Part of a small language model's weights.
Size: width 224, 4 heads of 64 (1 for keys and values), MLP 896 SwiGLU.
Architecture: RMSNorm before each block, rotary positions, no biases in attention or MLP, untied embeddings.
Training: a variant of Muon for these matrices, 360M tokens.
MLP neurons of a small language model. Each row is named by its layer, matrix (gate and up: input weights) and neuron, and shows model dimensions 16-207. Each number is 500 + 25 x the weight over its row's rms, rounded and kept within 0 to 999. Numbers have three digits each. A neuron's up and down rows have the sign that makes its largest values positive.
After each neuron's rows, "fires after" lists the tokens most often just before its 100 highest values on Wikipedia text that the model never trained on.

L4.gate340:543514495506476528494495474527492463536474555478470475554507524475468495494502455509509499512513495503486545454470485535546516520539460513482489507520503504525513483534486521475552497496485522514503518483506498479531457514519520513505499502497531490466538519538527506484510470499510511525545508492457506477523529487548487505517521537497481501496535499492511509500514522447525495542457465506522483488535481455496485527491515539556474471470531536518497519474521530491479498490529478467491475478526498537499516505499495519486486521489475505528515504525527431514512475474499514490
L4.up340:495522504499558521457523505459510472461519535463450492568514496478493497590543543491506541522478566495505506504467444485468522516506470508486509537466532504479506520508541479502488456483517471501520537537509530466504494490501523520483515481486471492550484499542494481471539525472495494529453522500514506507500488466522498500536483513504495518495497503517516507496515525461525548509490460530487468482549510525482476490461507503535498515480466515494499495530501512490473519522498524496487486525492500485442504459548466502482515507484526516525469503509505469492473515513525505522
fires after: " s", " l", " t", " v", " S", "t"

L7.gate67:457476536489477478522504503517506506514470504522462496514502496554529510477510527532532474479469482513478490513495492479501528489525455480491518487498474481481522511439493487536448505532481532483453520468502456498499493545495476497521517443503455508499485524508510503456467510500451494521479496508512531510487516516488504487509537475515496487478507476491531496526521485514515454458507533545479547474513512485482523471479511491505526544461479518489542515482506480502480521513518475487487480540455509488491481516456488508485456468493554503519517507504505556480482542519507508448
L7.up67:499454483465512496523488486480515510495498539468502502431515498486484499454512508478479526499495492465492541470499513461535502510480502481494521481509501520529514483493476448445481470488482544452504496538516498507498458486532515488511490483470485495482488481529512530472525501483473502487487496482512478494546553475482502460523543495536477491462510512498487482520521435521471505454501468434507540546512498465546516502517466510509500471510534484528503480523519531500474504456474524523510529501484519478514552500496469488481477504499501513517487463501471473516471488522469495480
fires after: "h", "f", "b", "ing", "m", "ro"

L6.gate612:509486471543508484490469467486513490492508498480484551517516487490481512535492454529491487472513495483487495477437440515489507476455491468497527533490447482480514493494541505522478498526512476532480487465479485538505524520535541477493472481538514496526537495517486493517492474513508504508504508471484477517466477523522474506549458474493486500469513476502524456537480523500501489484526503505490489539495470459521545523541578519494498517512487497522532518490493533525533519473495492511495523502515451519509503486517531499490527541553511510427507485543520478479494503458486487447
L6.up612:514498513523559486460492479550507525470468501533489554479515447473487514498472507494511495488537540508462448533488472514544476527475499501474495546461474494519495523480529487504507518477456500479493496489511499491519482511496517487495506524510525487492506467507523487506479502471506482518519484507479491454490475489517465514556462533493519486490554473508554507500477495515489462510505481500507511468540504507465493498522519530536450465528536510495515489527452477446518556482562511476481466520481495503490487494491526487483503536481532503496472566512487465537559545528492457512
fires after: "av", " l", " g", " D", " p", "ist"

L4.gate248:506492476474533532494517493525540495506525531530519478503509509513490495542455533466512485514510516506509496498497499522514520499537472526506501539463522506507533502539490478537461487490500481510506490481535485496489514485491478463473490498523504484489530445511497472506469528462500462458498514546511524503504485485513492495464480496424489500520467487488513500492404523565490506483495504473482512506506549459503481526463497515510547478507501473474483480495485491485518516480518527482511507548527490503481525507566499466530468525483465541472528476550501494475476505473558506491
L4.up248:501496497508484508493511514523558519485505513517525508552490481535492469508497477510486499519518475492485524522497466505507522490528424507521479486502502532492472504491515544540532516413484504553471513486505518508506553460465479544510505471489525455491504470516496492474489528469533452482507494509519522522483489495544480505421500508530454471490518453521504559486507481518551506500475483499461538498502519473520459496483490477505539531530491488494488548517496478507499526508538525486492522478518524541540491522498496482495504476530466554491522497539507511513492521484518504486
fires after: "c", "C", " C", " K", " rec", "ec"

L6.gate263:516509487474521477497485487515527496473516509513466461489527498485513502505518491531498467522521520493440512489509499527484492524542514499453483492470535492550474483487534440546501502490510498432491487493505524501514536505519524475486531470503494511502523554502487532499482473494513532505483467515485525517499532512531521526516450492451486541470517530468529496523494488502496481511455486538463538523475493529540531530523475517538508504471490519504485501477515436504476497495502472481548489469567538518501500483502525464490494479502489499477491485496520541488544483503473472434
L6.up263:515475485455549477485500473492473480497493502528490499534460479478481518469506520499472486535516575487450504478460496486514478495455519515490533511531478514550495479548481452513493507502502496460510526467509462462514470529546492489467498515552518503494494458498512480503521520487479490461522488456485505467519472504489504505526458506473525494471534475516500488512492583481499486487507484562483486510526494503567502517481492469468523513444482503521476515480479491513488467485525462516508487489513516511483486511504497483510517495538487534446482546503486526478503511477487529491
fires after: " ", "or", "b", "at", "if", "c"

L6.gate460:516499536497487447461510457530501474466463533479474499489487504459551537494538497521506466522499489510461513492488463481563457488474510509487539492496537568498513501482468523497480526531513494482500460495501453562493489500457511510462490476485523498506498436496472494495523487559507458551530505545508509472512479497469529491508493456510513506479536503515478488458450500522499509521506453505496502513512461464483535523505498490512485489480482491486496496517493491525488472491482480487499450492474504472480542470511443510481491499492507510509494455484480540494513530495491501509
L6.up460:443496485531514494498493493498490508447486525480453487521489497487502457517554458519508499480517495491517446499480498489547493497528463472506522500480517541522475480523525459539490541559465474509479524469483486512447504451491485499526468454480432513480511498511508494481514477482533513524512461506505502522535501510445511483511497494494543515498558499483506519512470507535501483500513518503476452506513477518507481488490516487488526498501542447529494467554522467495491511526493490484519521463476535473472509498527491513459494532547520469509540474450476485509487516540487529500
fires after: "b", " s", " S", "ain", "im", "y"

L4.gate162:492470499482510409499524512528495516525504541458528496490507498487457533454465521522532440514538503540454520514467527489491462466508524525528490508521568525531513493479489515533531521474482479515545460524499514502481521505488533495496513488496458518491520493492556512492497547470474498475516489487480492454502512507469537506493500461510481542523469500495491486474522531500515472502503499502538494523522485529514465463505531475534522539462490495512491524554499522465486542477531458497489468503461508468534540518509499500478515473487492509500486467486549515510470491534480507488
L4.up162:504468560538511522477500495523495515508518546465488489506464531494506505483519467504512468540509483528455507516508513474519484436492503507495470502477491491537503506541533529462499498465465502498480451531549475471509478542535491488483495478529467489510476508504551508496527510518538503499507503536444508492481511499471494496450509505504499476456467467503528535512504507465478541496504506445537488505517500546509512468441480526518522507493458507498503486524538496519463496453566485512488466499481498441544530492490505525454519522517504441496482510487484517526487518485533475472
fires after: " R", " S", " st", "S", " H"

L7.gate556:503472455531457522480524460481526485479510459508495472494547511479520482523509512488462463523486484470500510482502514490448454464499477508522466453511495573490472528556495454508521506507526501495490486483484473500474503503547500530502505540480469482496513477526504452480516498499478497502514482490570473492516495468513498517491513521495492482468538513468506468506510511510470481493509483486490491526503496515527485505505503518476526492433510541508499470486498512497489511490467525526512500533501471458456518566483500524477508515474519543519514508472515527490516497538497476505
L7.up556:531486526534493510508476548551497492488437514558498524476496487487493476452521483491492478491505515479507492525535512506483508509520521484455457510518499493478535498500465470526526509513495474517523529550530467506524522453494483483491506537527516458494490461506505523512531554444517472455532522531517501501545527534520509542498495499532476524499512474522492515508460521497521498555475527464522467502541534512503517482452488504472449510524541502471525483486496513474534470496541496501492495476507529473496503529529530451494533466506511487501497486496477529460525524510517490500
fires after: "ar", "ur", "or", "u", "n", "rans"

L6.gate766:506516447521506467543473519502478496494483484516504507474464497502514550490498567478498535505505480498518494512517475504522483482508529503521501522509494458537533489422526485530485535485511461529485512509500518501518514461483490490503473506520484559482510485502503483512497524480467504474500467445473515476473475495509515460527492505558491511502478516518481484500443512490465490515543496507486467502567503475498496467475514502499507538478479516517479508504473514520508502493472486486539511455461504527517547434517516515494546510483482478496492475465494496487507503499521550481
L6.up766:490507482530498512472520497525498508489467487520525517491503490485528517452477525490517508480455509458482465528491529533495516483438467479498491475505441518488519515460499500545499508500548484527507505502497500495498529568506524499542501532510563537499483529496500501463496465457479494465489508493502545500447478453511537500512516522545529521480454472459455484489500473485488498491510512507496506550513485511510513446519504518504490514499481511540471491485517483486534502496462518496494479488486491536441490491505490495557506493471496461464545493540464529495492505500474515455
fires after: " to", "att", "re", "ent", "iv", " b"

L4.gate643:480493496523547543517480481490501470510502476489497526530502507501539500517459551480511500485487522541516462503537518498454526478505526528531506534489500493493505508532510484524491473445485458507480450516505531495490477470487501516505537521498472503499529459480551556509482523454479451544520535525478498461483475485520514466476508489502484543457486496475539482472450480486502463471476506480479523495495526523489499483534485535505549517492505510495498478459533517550538519504542498498473510505477507509503542513523536541520489463481484485478497522513533445500492539493501530525
L4.up643:485484522473499482524542501497508518511508490471468505505485452539511510498477497497507486510498473506466504499520519465496479476514521542521483508483478502557496513480521493554535501518470490499486465501519484500489487498462499495493522529469510498497480521502469508514504483514521490478483490538459533499511501512556476494505504544559468505503495504542540507514529549461467502481497486441562508492489486542509562494486472489464452512543508545526516485482506501518557527512502464493443444463539476534516499485495503540504506450489527477501456511459491504478487474488488497490
fires after: "t", "it", "eng", "ent", " l"

L6.gate726:521471490480486469471519499448516488461517515514509512475551484526487516436502473484508508503507529494526459446447508522519457499469539504489485502496472469524542564505485541537492473566530497477535500527456461486541511477499480507504501504510480494519490488511512462534524493525513516489482508454493512445517502480498466501493511516495477526455521508456494482484476516489485486490512488513518490452484487485530481473519466480531502512474559538522465507462484516477509526493513498494533507489517492480489496496497498500516503480491529504491481491502453503490483470482498502482
L6.up726:498473534521509512516479496494517501495500461514468486445543483479496525472511516508503531472521558491490525491526520511485531467502478462502500502538497488536491505517494502511529495456527510540508456476471463483493521497511527533494467514447505480531462541520538477517552516470483535515465513512502488473498544548558486519459523465513465490512503520485481496517513484523484526473513484465508520535500470513504519458459536480485527503528491487455497490513499539509499522504441556519538462508510500510500482489538533499477560534543475525536482497459480505493509523512486515526
fires after: "ord", "er", "ou", "p", "ro", "ep"

L7.gate303:492485495516493456470482525460505479533495520560442487456518470520487475505505482489520499459465527536498525453509470521470504438540515532529493499476488507541525526422482482516546487434482502501478458531533499484466485495477530529500539532489503486445515473518446507487482493515531533472506522506486517471520477528478520480520488480473510513534478491510503480450504494482511508494534492499511539519517499543518523514499492519513503524528519536504486476520501503503512533519547502518439503518486477484524496488537501476522502496488420498494492469513536495493507481546487499490
L7.up303:488487522514485520461507460499507474500523486499500522492543505504493438499515504532499509518507581542521496479547476524484489471414539469527496530500505509510498462463496531507508496494501461512499566500495502530519518513507512501540506550502526495459506459496497522509506494515489478481485508529473495487522527562494483522488540473523477548455462474499528464523521509518521492490452474497535456491505515492470511458488511482474479482520491521494469416517507514485478465516505493506473460485470486525513493494493507508500458501485515515512492487507461481472456491527469485473
fires after: "at", "ut", "t", "it", "ant", "end"

L4.gate721:538468508504484500482454482474523548506487535436486455501483505512495497489519521488517471520533500519489505526511522511528529518518497539491511521525496527513532551508472508528527526494478489500475491468482499515499521481501522546510517523460519477488543474517540502517460479484509477485527565502524514510469523484480562498501513495496444483469501488505518518491536507476502544476509523538462504534483511518513543483469523484494512468463495520553468497530455543498520490503517478467523438483528525515546541494498531478485504507498530520512516511508554524508476461517470506524
L4.up721:489500524494517467512487526471528544525494538467544476535475482432523536487541527488484490498540504500511491527501492526482493484504481512466510470530515502511470517523515482518522516483513489485529439514524505525535452493546495502477510462437496528520491482526487510516489480469508470466508462485475495538524462470499492519500503510486513547531505462487478500505521500442506542503543548463511492532552538523533510469489468531496499497496497509508493541444528519460452503511503503493450525513513504498517539486514486460516492493487515488522539475497549495469526459521506505521
fires after: " S", " r", " R", " s", "s", "oin"

L7.gate613:479500496512484509482513575435518500487493483522556508459486549486471484522513501464503476514462542515468502493521447554510492513534501535485518519465455513536493470513538501539471521529496534469521466485534506482481503527514481505515549510490473477545545547473508500518492507503511496485496548497522483534563479509498468472516515495501485470462511473498528524496517509478527495487565505535529471510494488526487494488486498508492467480484527491518486535523504491447546446500486524466512525494474472486484494514504526475507495510527483503533511503454480494537493485509558478505
L7.up613:512497449498471495513521526476482523460508480503556455508506535486452484565483497464476533532486539522509457476503520496502492561520512478505514512499461464518503493542455517515508491490475454517487552547542460529477525509525529492540495531534517525500524498506492487492543468456490492559504493486503491487499489480487500485521504505511516483488487461520498559506538486561480526466518516544526500497469495534489465489525458528453487497516506492489507495478496532498522472488534518489481476467492507512459505516515479526494495519451550498482548517506489487504499534530473507486
fires after: ")", "el", "\n", " L", "em", " Z"

L6.gate591:504487497491507494466467529489492517535509503537500507496525476528526484483480484483502471497484510541508504516501477479574513516470479491509508472503491489514501503487515521452515489526525469509498488530503453497521484504501416470536491506455523538499479476493497526527496487465464507463498488483512506444499502538505484559482534524481492579521464487492519503501502508474552484513510518528529465512516476513499507465461479446522497513485471515462499485457502502506521512453501481482481527526495496450499557505526490539455476490461520503461532499491471486499546491436538522511
L6.up591:501548410516511479539495490533513488510501523523468464466513473483478496482524495492435510495488467494503515567468497482512463524481466449505501482474493478524451511490512511539509506478501522536473480519481492493516517495549492483456558529472576512535499523499496502480474509451503509485528497546520516473492502442488495511509517511524502528503500492464497450449523506505517523551488537525506508476495510514493542519491520507509493509527471501492509510514496481498485489517555455495519508502501501519496493517511511539494468504492510490514488452458478568512477506497456491485
fires after: "ar", " Fran", " I", "re", " to", " him"

L4.gate306:477481492509464516520462480533474493498480458487517497499537502493517496512497534505523509461480532493512482494488487512461502436543503456505527511478508502491445480497472499494496537489503502470476442482472457508502533472511502468495493527491489476483484519552469475499481477503531537550475465517498509506518430515526445504477489530509429470488460547475488505498473541488496486519467526506476474540501500523491534511483505486552515491476541508522483494468470454523466487495487511474506485511494498520517532521485471490465497511451524490486464460526520490511483530499526500505
L4.up306:483518462497532469525523483487514500520487515514515526503506525516526458511496489492500507508500493496529513546515512472535459485479485512536477426493515514504464484543465531515522541480514482488455537514491511522530501491503474475465522480488536496495478505486523522558485476440557505505434483516490491500511524494523510512480509512525511470522502482496478521505508474504460509526490462501455548471491523493457514476485545479505526524520532501496483489497553447485506498506491503498503507511523480464517488504523536549543500539494497540479535514484493526531517514483463478526
fires after: "ec", "–", "===", " 20", "c", "ent"

L6.gate486:527490518502527522497466523521521459509489506496532532516536514507540501473517478470463506452496508527485539507512485465510510522499502546531512508511479497508448453507501439518511508488543466493486500543511473505523448470524541475484505513503522463536508542508534510487489508470480499542504478529499515529542484494478517497494522503508537528557530513497484527493495499531526550507487513501440524459486490503487456488498496524460529452540532518518541502505511513507505544501505500507514469502477528457491480491540528474547536479508476488501530516465558565491470480518535537490
L6.up486:508474501482495479507496470503473531452507469513518521434472472497532504500469504499496500419483493517437521480517522523511477557502481467459508485516509478504534493496456532515462491511515493512499537494468482451531541503515509477509521511487493527484467511507470475485509533477471503506481485496523537466498506496510526526488517474483530465496541536484517499477510484516508454549495481476483503509478505512544475484477542472427485496507499554454514496476464462528531507466526445521488527500500465469471480492498507523500472521518538519468527500499518524496488493509517488483
fires after: " st", "\n", " l", " St", " Pl"

L4.gate292:502500458494485499494504498463488490497453513449496475490475481498455535507507510475471510491476505486504441514515493520499506507495463577491531529525455503488529498489477493525468512482493496464512464489505491504491515539492481503532524541521494519531507496508507515516489474486548510519511509475572529459489471510512544475491509500517560472464478473479485485503495542527538489511509502516478461535520532476502553493473507522528511477511506501569475540436516488524520471477488517490499459515528461507543494483494543485534506537474515448479569512538525483533524489516494521480
L4.up292:538535477545486490481486462486473466499542537521460460498496491485503502477461481500497485487498526502508446494534469470505510532511497480503481500477479462483529496512457494542474506488440536522532522477508534490520490519506509497486542507504485536517427516505527491531456480490521465481528461512515522475537495432516515470496489509490509464474514449535458513496531481508508490488520536503510468531534493509485501464504474503537504500510497460499525497483469497530535513509467480488515500505489534482510518533503517490483444515517538517453479518511484540546525466497523469500
fires after: " e", " d", " l", "d", " E", " D"

L7.gate550:483499523502515510501523501498526457472498509539491533457532499555527503521460516482528518515487434525456514460522510508486482549493551500428487468439494494514460494514513510517522488436480492502477515512479490507489552469520518468501520518505493497465527452532480538529477476459512529531484497503516455524501475478506474509456509527466498534543500530538479501494543529517508444537493513514473486475493492507499540526489466467509494474494499536482500529485523501515499495440519540509485479473505503491494518479500496517498507507508475521509457511479461491510547527491514456473
L7.up550:530524472480519505512465528455542505534486522482529497454512489484502513506549480446537554514473479528474476460492477523528492532455511489520440488502492439494502480516490500523532457484479502493526541521504532494554508503531495508496487480528517479475519504532519512493452567518477474495530518469474466515480541498503514446484505539483530478506524485478502460533529507525509501513485504522476521532501534506486553524544498444481505498475488478556515505537485514517473488490522503496524519512487519505497489533465509513494469522496490490510448534522500549473499528492520479490
fires after: "ig", " University", "f", "or", "b", "oy"

L6.gate550:471518517510528495486560489491516503501521493508451478540495489440512465554463511466543512520458495498506516486517496477475522558517475538461506516492510529474449530512498498464522493490482481466541482494476522511485542495449484487499457474513566493494507512501494501490494488458499516521532496487508537464521534468484514521497535508507459528495533501499472492491479467522469490503521480509475513509475556509497528485518502548470463507498492532508481475517498478499521493493511511534478508445484452483511535455493499493487529474493490492536482494505476544492522462512497534546
L6.up550:520475498482481506485503483500516466488476502445483447509526455492520488497515495546508511485510475455485527521523508498539508491489480534511512518462482474507489539520499437466446541480501507493473539523503450457491515527512506495484517504527519491490514498492493528477478465508493474486560507509487493501516503539575518460498531451513474530527473499447476482491479483498474487519504491515525535541472497468498467514510519521519505467487514532450507494520492477467541470502505464519484533498541509502446479503489521484473456539488535495476528493476465473498495456502509526493
fires after: "\n", "s", "y", "le", " V"

L4.gate882:533503461459562522488481525537503487501492504493455478489495485480515485452471470472483452532481504494457477490467495487552444543512482512497471540522512532479530487479511490502480534524500469499524487494477471519509494468467519534495441457516517526519533511511527455542522518508511539463511497494495492494448522486484496499520553484540530516522460503499476508529501492532522465502514488472552508527500503498502550503526489504501485512528498536498520510495523501521461487510491497483476524484480493494508489521431481480518562471489471512494509488512528547456473444493503498516
L4.up882:502493493525504572560484500543507552483521542505465497493491490459474486496503508512458487506471518458464508489551481536490503503527526538422486541534533500534531501530492471493488529497498493512515480518466498496532516508515483556535463522518522529476533509503522516494494498455509520504458502513504491518488523471544477554519505509513503524488522555522521514524437488490499448464507497504503531534492512520499500514488522534491524463496445484538505483459504508515493495500511489506485485494480503514461436536483504493497504487483514474516499542530504498488463504474535493503
fires after: " G", " s", " S", " c", " dec", " Is"

L4.gate799:492475511481514479528496488531493506532540467445497453464473525484534530508495493507484462481501499475489497519508527523521520501510483509523441476505510521524453476483522515514514517490494495499516468536492503500570508547499494485511499509531475457467528531514532512508555495461535480488470538529531508498511515476474472500527551484490480581452481535500505498506501449506476477499498458476502484492497516469528527491490488462497516511526497485507481501469521539491509531517510486485472505484519516555485556518478510486516492536492520476504535483502509508511476479509467484488
L4.up799:461483501531452464487520498493496538509510512471504513498460510501483509481530507521509483489479525500477499518520474492510495530493546562531466496495505513464465502480518506538474509461483469520463506519480468519460467524439477511506514522463497500473488451525538567477507478484535441482491511466529502521529543496476509525485553472487507516491507489465473502490430541484536502505520489486519518527503523488478531469486470485484499486522481495502527511451546485529526476504516489466465488511470522518465492435490500474506509494520493468534500491525507509509483469486495517489
fires after: " R", " r", " d", " D", "D"

L6.gate744:490489448500485453491502476520489481473525480488503521446489516500474470503552462501531467479530515500473499495490520512547504486498498534500497468449525569484527505478476462545492471488492475491482495507466499536504519484498528500512498539515483451509459453433503487541461559490520519492510515519516487515503480469526525488487538517528505489508518515469490515468492509496528486516528447485523546478525496478518567483504502496510515517494547509570489509549497492531501472504503515496495522533450471468475526499533492535506497490477489487498542526480514486468460529541513495528
L6.up744:491470525516519515471479531504521491492516516468484480533536508533510502511493482454518537470529482478462446469490477502467514531536499523481526476522517488470523530481483498478498522509505478499497519513495518523513495517502481485504469483496504501453501535493446486461536508486502504518523488468475527521527493506509513472510460464520480482504471506502523497446527493533491488521523493441501486502523470531455529558524562480493474528495500428482563525523521507469493470525492460555498500489507450467534487499496538500485480464491464484523557513451494503511496513511503499513
fires after: " s", " res", "u", "w", "b", "ur"

L4.gate881:483475483471521493537534461503473512506521472495476483489508499462522549493481513460484485460494520517515497549552497520503484523523482492496477477508515523455463523479551466504530510503540484525488552515511482520458487500485469526564470568534487508521537516477487514517512479498509555539484469514530523492550496510500506461520492505490489480480497514462519494485513535516475481521504501514540444485509541567498495490528475495516480488526540510503458467449492479527524481466470560502491485494511474523513500511509494473550481473472531542461516457496560470540488481489520462480
L4.up881:544490503467476505470489474492500492537463497490532463476503459438511482500489494472517508503489538474512475533473478500479517506495524507490543440526518479506492461468507491542513468492487464497514464500525505533484518488507490510517518510551503497493488485460506472479533506497509561452512471505500496515516534499529498444520501542517518481490517456534469545498444514531494485495453492522517486469470511564490544500527513501526495498549468510464527481483534484510500516532494511515525467517526486508507534497504498479473508507530493472526494498526493525517497508526459535477
fires after: " l", " t", " L", " d", " o"

L4.gate231:508479483501529496492455481432470543507498485479524498498527507521492470531525518485479472528518504510502494483482480487537479464537517492501481481536515461515504420493513472521447502445514491475547494465524492504489467484524505494500509499454497534484473488454473517492483502515535512462490527495475516457528503479463499497483531450472494482506510520553516522515471475559453502531544509536509525502480524514529476500495453527481502524462530489493505520514454480526492490493552526527528479497496488485521467478546512485498498456516485503481511478504514471475474550499553520472
L4.up231:522461527490483482487515487508473461448492500493504521476552489465508489500472494484570529466488507540514519528475477555508486546527510487466507482513481501470529496515521521496493512546475498516456532449493479495460495499479502526495498467522485521477534503472539546498507471474413491522485520484570530492503519453543525497521500489532510496514491421545475525467530459504510512490495504508500520477465469537487496484519502539448528535494488510463496511478512513495532502513467480450491500529473500482523487519532487518484485513509486487497510542542505504510470501497499505510
fires after: "el", "l", " L", " Comm", " l", "ed"

L4.gate305:526514509514510493508531493512488527516481505487510497499511528506484490460445461504516480533526510514513522488548498529546489507484512516523487458452454480508476520489520527486507488480507512471530483496510452478504491488504470544528537494490504475498470486550503484593503486478472526463538502501497501463517528500480498543504488501508470513508523492514487457458479512494508469500486526551471476469457475533487502462483499522488537520498527505525486515526524502491477533482495498483475443540487474459516477514476484518435476516523518498515489512515490540477519514478511503457
L4.up305:494468504486514473509494560502482512506505503534491462535497499492498504454476514515506477491467524481463532552478520567509444500478528500529531499497503494480483555565494489531476471499521506496479431516514490530514499441485449500518487486537524520495526513509516495513482512475461530441513467453483510521509528479495504538491535499466456529530501517477503485496476497480504487497553483532540496516452482474508464490477520508466520473554503548520513488471472502498483495515473514509512486529505525474472490532533520527491521508490522521527487518455515493449535517513537511480
fires after: "is", " P", " re", "p", "er", "ons"

L4.gate731:516488489510488489513492510501489466538496486519511509475462532508503526495439525470487490488520543500501469514425549548532486484506446480540499491513498481460477503507499511549496536457496499472508516488507464470475523475484502506500492524497477502470508502514524500476508508492516550522473470502511487532518511537525490417502487484517469484533517496511513481448558550461477505509478503500482518498498445478503513475510489474531474460487507502533500468464504481505508495518523475474498468528535459524498496487505497462467453529494507479533528497498488499514490474536522475482
L4.up731:475521468508482474486483498522513488522507470521480544509518510525448528463429513478506470487492560521465494503450530508531480516529457499540507529507483440468482465504517494538455496483472510505463521478476480509483517491507503478490477525444440490474483485505519495492489505500536511526539469497528500523497497497536497431504490479490476489515508497548528517472553534506477470477503475469477508491519442491484493485491491493493503495504495451506511494490521510539539494510497490464501451507531507478486516487467516463508463511484522492497531525494505465517450504504505478530
fires after: " L", " l", " pol", " g", " d"

L4.gate632:508516500534497478480502518451528497459497506474499499501520512439485509494532500516521502476485510481535507496495537520512463541525487505497506580514544532484483489527515552499503485503488491489477454511491513489552473611540467490510498532481470475505501509520526496485516506559545470530479508542506537549471503486517516515434509481486513524498477518512528521521489511512503531491498509488502493515453496488532512481497488499455481523502507515505493493465503504489484506493502527545456509511486514489483471511468512484519533498509531527511518471497582483522508505466516515515
L4.up632:511494504543520530541486515480523495503503516518501527498506494450479479513540527456485521524473522478547486529451460504508452473498468514496486527523522468493465478500487527475528507520514519531491515543485481490520521529483446501546475454476494508477476524489548513501535519515543502484453468484541523541507471524515531512496514496488517509555474546520481496483513505524486468472478510487535482482474518498439513471512471492471532535507475478491464480471525497553468531492541539500457482473514520544468453483503486490533491512510519472520479483518530469517497515458502490479
fires after: " d", " D", "D", " pro", " Pl"

L8.gate410:503463518507492515488521496466500456494527495512412485460530485464511531526547521477506506482530500477516536483489461498505530492490509522533454518522474471495518533517500544495543527514468490521460535529514517472521504516547489492545481516517520491489534562488529487499511521492509493512439524535542516509470511471472479513487505487513529500503503497525511488519503507493471491489499493509469455499488521513502470453512471470475471483488498479507529551445535499524455508495488494507439498526480517500519487503536487503542501535508516514508544476493552460515548475494528484509
L8.up410:511495473497480482524479520504469497502527505487531442465509475515509498473507493521463505510505464495545536513465484471531479478463498498522496513552479482465516449493496501495474447483481496511466510492442530484504499497501532533479502495511434485430514483502482458509484487532523500529486503508537486485513559489497518477489464506517491480525508525492516465492475457477486504501457510495519471510493504498492504508548488480543470503483500519489529481499470505484480519466474529518465513485501528499510525520554491477487465483489486455525518495499519538447529469485499550540
fires after: " D", " d", "D", " a"

L6.gate220:482498508479499512495523535497470476505532457538455464550520494527518478485534491497517518481479497514477497537504493520468487509464457451516494501549521537503511522526540516516497465504522508484484476481497526484487498501476448498490546460486491478476498526462465497487508547552502463513547444515504498505476500491485502492511450490518534487523528499488524531498498495504481465518492518509501479543496526439481496505476530517491484515463472517504507412499508506481454482528475499508479486476520526490495501517469555509533481450513496519521499472551472526513541509461520494483
L6.up220:520551506503518455508482460566528482482509508504493489490493512511494533484504483527493527477497544469481517495467508484472514528490505550490516476490433494511493505478481478472505447528535519537482527458513490518499531497502493502478530475486549505498463464535510483480552496511530492481487528535528512507529530497533514458471530525514510514471507503474475465535490490522508497503510489449506492461531491428495516514474506455512513503474521499525493525495480488549542498518517509507475538450435487480532502474540484533501504532483529503512476498529530473487500502475495501500
fires after: " m", "m", "h", " s", "a"

L7.gate58:485482501525479516522535514507494515470488533506492503504535496512497507490488502476465473516523530512480508546511526536497503521474516505535458469537462474497516489466502503526519512528503498509514451500493507503509488477516475493513482477492472509557489528468488516491487470495474471488483486537498443524460497514498506464484537530496450440498483485480490513521460558459501465490495449530526519460486531535446519445487481502473497500536489532523497482493533466489465476480457501509457499461520472494514467478488522493485524484502489485462466484544491500500564472486497553500
L7.up58:482499492494503505461448497511452511493518497484510498467482526455488496460519510528510521504477502505506512521470483478511507517494526529529496458529502488482458495508484513544499477488469508458528484540487462492512579468462477478466506479541488462501497514511502472468516499493473490498486518451489483492503525537484550503534530490493499541510492479503511517482475501514550519509502510488520471448483512553486497489450507505474525516502492508465494501469489485515511492499386532465507499492525481515481489549514507461559528541517465505477546512456477463487510520487535507518
fires after: " p", " l", "p", " tr", " Z", " P"

L4.gate121:508519487525483511513525507471518470499471547508511538538484477470479519522453566516492481497485521528501476494463517500448522480534502519525501507508502509465499532500497462558460493489528494505439499474530424480485520488530508497515534544459567527488488534491535545492518527534521461518506477559536505503522529501518492524533514484500537493458491504499513473516474531526530515515493468555540492502475533491494502510480492510506520458522494504509505498491526489521510527489536503461499462518515495520518473535515543488484480493499496501501460503500517500519509514492506510503
L4.up121:486510527520524483512505462495509488471523572534506489530485526504433516493506509477513478496502517559475458476471518470467502500502508521467514470511519494503526497513520476548504545531520494499511504509500472465558507524513509537500488512497514493471550529490515490492473523531513490500542501503503510479515459561524519522483526561487524508445495524567554511456539491495465524499462474545498499469526523539482532511525513496470503497503493518495506489515524571464484514491520531481488497515520473477491502543463534482451492491495517510497499500469506512531477485475491489527
fires after: "p", "P", " app", " l", " L", "it"